MLP neurons of a small language model. Each row is named by its layer, matrix (down: output weights) and neuron, and shows model dimensions 234-297. Each number is 128 + 32 x the weight over its row's rms, rounded and kept within 0 to 255.
A block is one neuron, or neurons of one layer that tend to fire together. Before each block is what it responds to, as a language model described it from the Wikipedia text at the highest values.

Description: Verb completion tokens
L4.down1280 [152 134  97  99 109 206 143  89 171 121 129  83 109 147 162 104 116 174  91 102 110  73 164  93  72 144  94 164 180  99  97 163 135 119 136 128 151 135 117 111 146  96  83 182  98 123 118 169 124 148 126 174  89 138 163 155 129 120 134 166  94  79 131 143]

Description: Verbs needing particles
L10.down20 [123  76 125 125  86  86 163 109 160 124 159  98 104 153 133 119 143 111 125 162 112 111  84 144 129 108  81 113 147 112 190 157  80 140 132  83 154 131 157 122 192 144 142 184  82 129 147 132 141  83  87 106  87 137 158 142 139 153 163 121 188 122  84 122]
L10.down57 [ 97 108 131  61 140  76 185 158 116  86 108  85 191 100 140 144 156 126 159 110 135 149 106  63  83 129 113 113 148 127 139 162 106 125 103 171 123 123 132  98 141 145 133 161 134 104 174 108 180 145 127 122 143 107 108 133 100 149 103 142 115  92  83  82]
L10.down657 [140 129 113 149 120 132 140  97 164 156 131 145 174 110 117 170 151 154  74 102  73  80 138 174  92 114  91  97 139 154 138 117 103 126 128 127 185 174 112 179 145 101  75 105 109 117 105 147 182 150 145 163  56 165 140 194 147  88  97 127 135 161  94 112]
L10.down1740 [ 93 104 181  81  56 112 199 164 158 124  95 128  94 182  83 132 125  94 117 199 118 123 105 115 170 118 186  77 155 108  57 120 104 116 105 174 179 188  65 108 131 152 153 104 120 127 130 136 131 118 110 117 124  89 144  97 208 131 116 137 107  83 115 122]

Description: Mid-word fragments in rare names
L4.down1939 [116 112 161  84 104 152  89  73 153 111 132 127 161 122 117  74 111 111 154 220 143 169 146 164 120 101 112 102 181 138 112 104 143 149 142 106 152 108 185 118 106 129 119 150 129 121 109 200  55 120  93 118 149 127 157  49 119  91 146 166 159  47 114 136]

Description: Mid-word and mid-phrase continuations
L5.down72 [130 150 108 112 166 103 159 126 139  99 111  86 115 144  68 175  97 204 148 147 149 131 146 144 163 129 110  92 149 163 159 226 174 121 126 123 110 130 161 132 138 142 137  83 155 122 126 143 144 148 106  96 123  97 101 122 146 142 172  92 163 112 193 139]
L5.down139 [147 121 111 151 168 174 180 114  54 146 198 121  81 116 158  91 138 113 110 100 133 101 120 135 133 164  91 147 122 110  97 111 128  96 134 108 143 121 113  79  76 128 182 135  98 132 135 168  69 119 139 186 104 153 153 106 120 136 101 155 136 176 238 137]
L5.down339 [142  88 144 158 114 138  79 110 183 100 149 124 132 159  58 232  91 136 102 105  97 164  90 108 117 155 188  87 126 167  88 122 156 146 160 144 167 107  87 146 116  73 164  68 128  86  90 149 163 109 133 146 147  97 111 132  69 126 105  88 152 128 133 101]
L5.down350 [ 88 114 135 109  93 127 110  93 173 105 150 101 116  89 101  50 122 134  94 153 104 115 154 155 160 163 124  81 139 106 120 147 115 133 143  86 168 160 164  87 135 140 140 117 129 126 147 116 111 116 127 132 103 113 153  92 172 105 103 138 154  98 152 151]
L5.down600 [ 80 122 144 154  62 146  97 111  81 110 157 111 111 112  52 126 156 117  99 129 160 141 164 152 108 124 105  84 169 132  91 117  79 138 128  84 151 119 121 172 146 101 127 140  66 154  99  89  78  95  80  82 100 156  62 137 126 107 154 101 111 132 173 138]
L5.down816 [ 92 172  54 116 134  96 107 128 130 105 102 190 155 157 145 172 128 139  93 119 134 125 155 129 161 110 205 148 146 145 117 213 154 109 137 104 192 136  66 144 149 160 131  98 107 123 112 129 132 135 106 142 103 140 121 136  97  84 130 119 170 100 153 126]
L5.down870 [165 160 137  43 156 194  86 168  96  99 107 148  83 136 133 100 177 100 153 175 107 105 169 151 104 144  93 130 148 138 141 122 139 160 113 185 161 154 184  98 177 145 176  53 154 149 111 176 131 147 110 141 127  95 122 167 108 107 107 179  81 124 138  61]
L5.down990 [ 84 124 159 157 134 125 157  98 112 133  95  87  85 100 155 184 113 119  91 163  97 133 170  66 119 130 136 116 122 114 100 141 174  99 146 140 144 152  95 166 118 104 140 133  96 141 100  69 209 103 134  55 145 135 155 101  82 137 105 144 105 109 157 106]
L5.down1717 [ 80 108 134 155 143 108 120 103 136 122 146 121  68  65 141  94 171 123 132 165 103 139  91 179 163 112 135  80 123  51 108 194  73 190 174 162  95 124 143 165 130 120 103 166 122 172  94 132 100 122 138  90 108 177 151 124 110 154 104 112 128  85 158 161]
L5.down1899 [154 124  95 145 142 165 112 149 107  80  96 116  85 157 123 125 140 131 135 118 144 170  49 177 113  65  89 122 167 212 133 109 119 160 124 111 110 141 130 111 151 162  97 140  63 151 123 200 161  92 106 113  97 119 124 146 138 116 168 165 130 161  95 124]
L5.down1997 [107 109 179 194 147 116 154 126 137 118 136 127 106 114  90 111 122 127 130 127 155 184 162 127 168 123 117 161 126 125 121 135  79 161 118  72 104 105 150 165  40 169  79 169 139  76  99 119 138  44  79 160 139 123 112 112  96  95 163  93 133 105 135 100]
L5.down2173 [135 120 133 161 148 112 135 107 171 183 104 120 158 151 113 103  97  68 164 162  54  93 109  95 135  55  92 161 120 115 129 140 137  99 154 126  69 169 183 117 175 114 117 154 155 125 122 176  79 132 124 107 158 102 142 203 129 168  95 121 156 146 109 144]
L5.down2209 [154 176 169  83 218 138 152 140 142 133 128 170 117 129  50 169  98  47  91 101 116 132 146 174 135 218 142 136 122 129 120 153  97 204 101 166 149 132 112 164 158 142 185 120 109 168 101 136 156 126  72 128  91 191 158 133 123 140 176 190 159 147 107 115]
L5.down2267 [138 158  91  65 113  70  70 159 150 152 137 123 126 119 131  85  72 114 102 121 117  98 112 116 124 102 123  94 133 120 140 153  94 116  73 148 197  92 140 131 122 127 107 167 104  88 150 149 172 150 117  84 102 108 149 157 147 145 135  50  78 144 160 145]
L5.down2282 [106  37 100  96 164 129  95 170 173 101  98 112 134 126 184 131 130  60  48 110  81 146 109 117 126 110 125 115 103 141 122 133 104 191 166  86 115  59 129 132 160 127 101 137 151 141 133  99 121 112 117  92 198 147 125 107 158 152 161 144 155 129  89 176]
L5.down2806 [147  95 113 139 150 105 110 106 140 158 116 140 150 137 156 154 194  93 154 172 180 126 148 118 181 162 139 156 179 143 111 161 116  88 173 157 143  44  96 143  94 192 116  87 140 127 152 109 121 112 146 124 163  95 210 173 149 171 173  99 134 187 120 113]

Description: Name-completing final pieces
L10.down212 [122 135 135 139 126  80 109 161 102 119  56  87 124  97 182 110 109 154 118  65 189 107 139 172 147 113 122 138  91 104 132 162 123 108 129 127 150 124  88 157 120 170 122 103  93 151 143  88  62 136 169 226 192 142 117 124 109  93  78  20  84 150 151 145]
L10.down989 [186 174 115 131 108  90 155 123  82  96 122 155 172 107 171 131  68 165  80 133  83 147 138 139 102 149 118 120 101 186 100 144 126  80  81 133  86  17 125 117 195 182 159 121 116 104 120 130 223 111 172 123 141 111 123 114  89 174 158 172 112 204 129 118]
L10.down1034 [122 135 154 123 149  70 124 103  99  92 177 139 122 132 120 144 166 129 133 119 171 103 153 185 100  82 142 126 114 117 104 105 111 198 115 137 126  88 113  98 116 157 133 149 133 204  78 111 105  32 139  94 146  82 185 120 127 143 115 152 121 170 139  95]
L10.down1494 [124  88 106  99 130 147 136 161 148  89 170 122 109  87 122 149 183  94 155 132 106  81 124 150 121 153 111 122  79 161 110  92 108 124 105 137 122  89 143 141  94 186 101 139 157 179 146 105 127  94 167 129 141 186 126  70 122 164 157 132 137 113 138  88]

Description: Start of main verbs
L5.down201 [102 163 163 166 160 142 109 162  88 100 129 131  65 154 152 111 142 109 101 163 124 154  85 115 169 105 147 152 112 154 196 168 176 159 113 142  81 117  94 197 115 129 139 141 168 160 116  83  73 128 131 135 120 109  87 136 114 137 118 129 100  50 114 143]
L5.down299 [126 114 105 140 105  85 143 116 100 137 150  85 101 149 164 169 141 171 111 130  99  89 134 163 125 174 135 145 125 141 124 112 135 165 135 118 148 157 180 137  84 143 183  83  93 115 120 155  80 122 117 143 133 167 114 180 184 143 161 144  96 106  98 141]
L5.down728 [ 83  91 166 174 117  65 170 133 118 127 126 143 182 155 103 135 120 127 107 157 121  81 139 101 162 138 138 123 133 159 118 122 148 132  84  83 148 161  88 131 125 148 174 198 136 156  92  91 112  99 170 118  75 103 138 165 137 219  87 137 118  79  91 133]
L5.down800 [100 145  96 127 134 125 140 104 178 137 184 164 144 119 163 106 145 133 112 138  82 113  95 147 127  65 108 179 167  97 124 124  94 133 137 125 148 134 130  97  97 130 155 176  76  94 102  97 121  69 181 210 104 154 129 133  98 154 105 138  94 181  90 119]
L5.down903 [ 73 179  90 118 181 182 114 180 104 159 124  97 167  85  99 175 103 203 115 137 150 139  91 135 114  81 119 162 181  99 137 143 143 144 109  91 152 127 174  81 122 160  90 170 131  96 108  48 147 103  95 133 129 126 118 119  77 152 130  66 149  52 188 131]
L5.down1131 [113 137 101 178  82 156 167 115  86 113 112 149 107  99  93 103  90 109 143 112 131 145  76 107 115 138 141 156 170 144 123  90 189 157 141 132  94 153 117 102  89 149  95 147 138 127 161 130  65  88 115  71 170 158 146 102  81 127 135  86 121 111  73 121]
L5.down1351 [124 120 125 114 111 186 110 102 139  37 131 118 117 187 159 156 175 194 181 101 106 110 130  67  97 168 182 159 126 123 196 122  91 165 135 150 140 131 122 176 159 152 211  77  93 157 113  88 129  98 164 148 143  71 118 139 124 130 125 116 104 112 129 145]
L5.down1413 [156  68  93 129  81 108 140  47 117 100  84 138 112 176 160 121 106 144 124 118 169 156 151  88 156  96 107  88  99 142 130  76 135  84 117 104 149 169 154  88 132 188 119 112 106 153 112  99 124  72 128 174 132 126 139 156 143  86 139  66 110  82 134 127]
L5.down1436 [142 134 106 102 120 126 118 111 143 145 122 100 125 169 126 170 105 128 128 191 128 123  83 123 175  71 151 110 192 145  91  99  96 137 102  77 191 133 183 121 142  99  69 121 126 155 179 184  93 129 143 150  85 138 129 118 165 136 160 198 169 118 141 107]
L5.down1755 [127  83  93 149  62 110 178 105 171 149 140 148 135 168 105 112 184 144  63 119 145 149  96  98 144 196 168 124 182 116 177  99  69 141 129 132 138 157 149 128  98  98 183 160 118 142  77 120  79  98 164 153 136 139  90 153 162  91 179 193 150 120 137  94]
L5.down1857 [154 131  90 228 160 139 142 123 127 112 137 169 116 117 163 129 141 119 142 134  83 175  76  78  74  99  88 151  85  75 127  51 162 135  98 121 135 104 164 176  95 154 148  86  54 116 124 136 155 133 142  53 111 149 118 129 153 120 145 104  39  66 142 101]
L5.down2152 [171 149 154  65 119 121 159 178  94 134 145 121 112 123 134 124 103 119 113 177 111 132 168  97  63 144 122 111  60 148 183 119 175 114 134 148  84 119 120 124 123  97 181 139 102 132 113  54 103 112 119 105 122 101 154 140 132  85 161 133  99 108 100 145]
L5.down2263 [126  98 126 122  69 149 160 125 167 124 128  65 119 184 154 123  97 156 129  85 146 164 130 128 149 128 143 136 135  57 105  85  99 131  97 127 136 153 201 137 112 140 145  68 110 153  73 141  60 158 151 118 162 142 103 115 143  94 206 154 124 111 128 141]
L5.down2271 [156  92 137  90 107 178 158  92 116 139 162  95  88 127 141 124  63  83 140 108 110 101 140 146 182 146  98 113 173  84 135  99 116 142 142 115  99 163 126  78  96 189 160 148 127  96 129 140 145 105 148  90 121 151 106 119 113  95 110 105 155 144  90 149]
L5.down2641 [ 98  84 174 178 144 146 155 183 157 160 128  75 134 138 110 159 131 157 111  61 104 127  47 158 154 129 156 142 164 198 132 121 106 126 106 165  68 137 111  73 120 151 115 147 174 108  98 106 103 121 136 148 153 149 104 111 139 151 207 120  95  89 161 142]
L5.down2756 [137 156 133 104  70 125 149 100 143  66 146  91 129 151 157 144 130 148 140 121 135 133  81  98 100 153 134 211  80 117 149 100 116 104 138 149 175  76 179 108 112 119 140 132 143 113  56  85 131 108 163  82 108 185 109  78 149  96 140 170 135  65  72 155]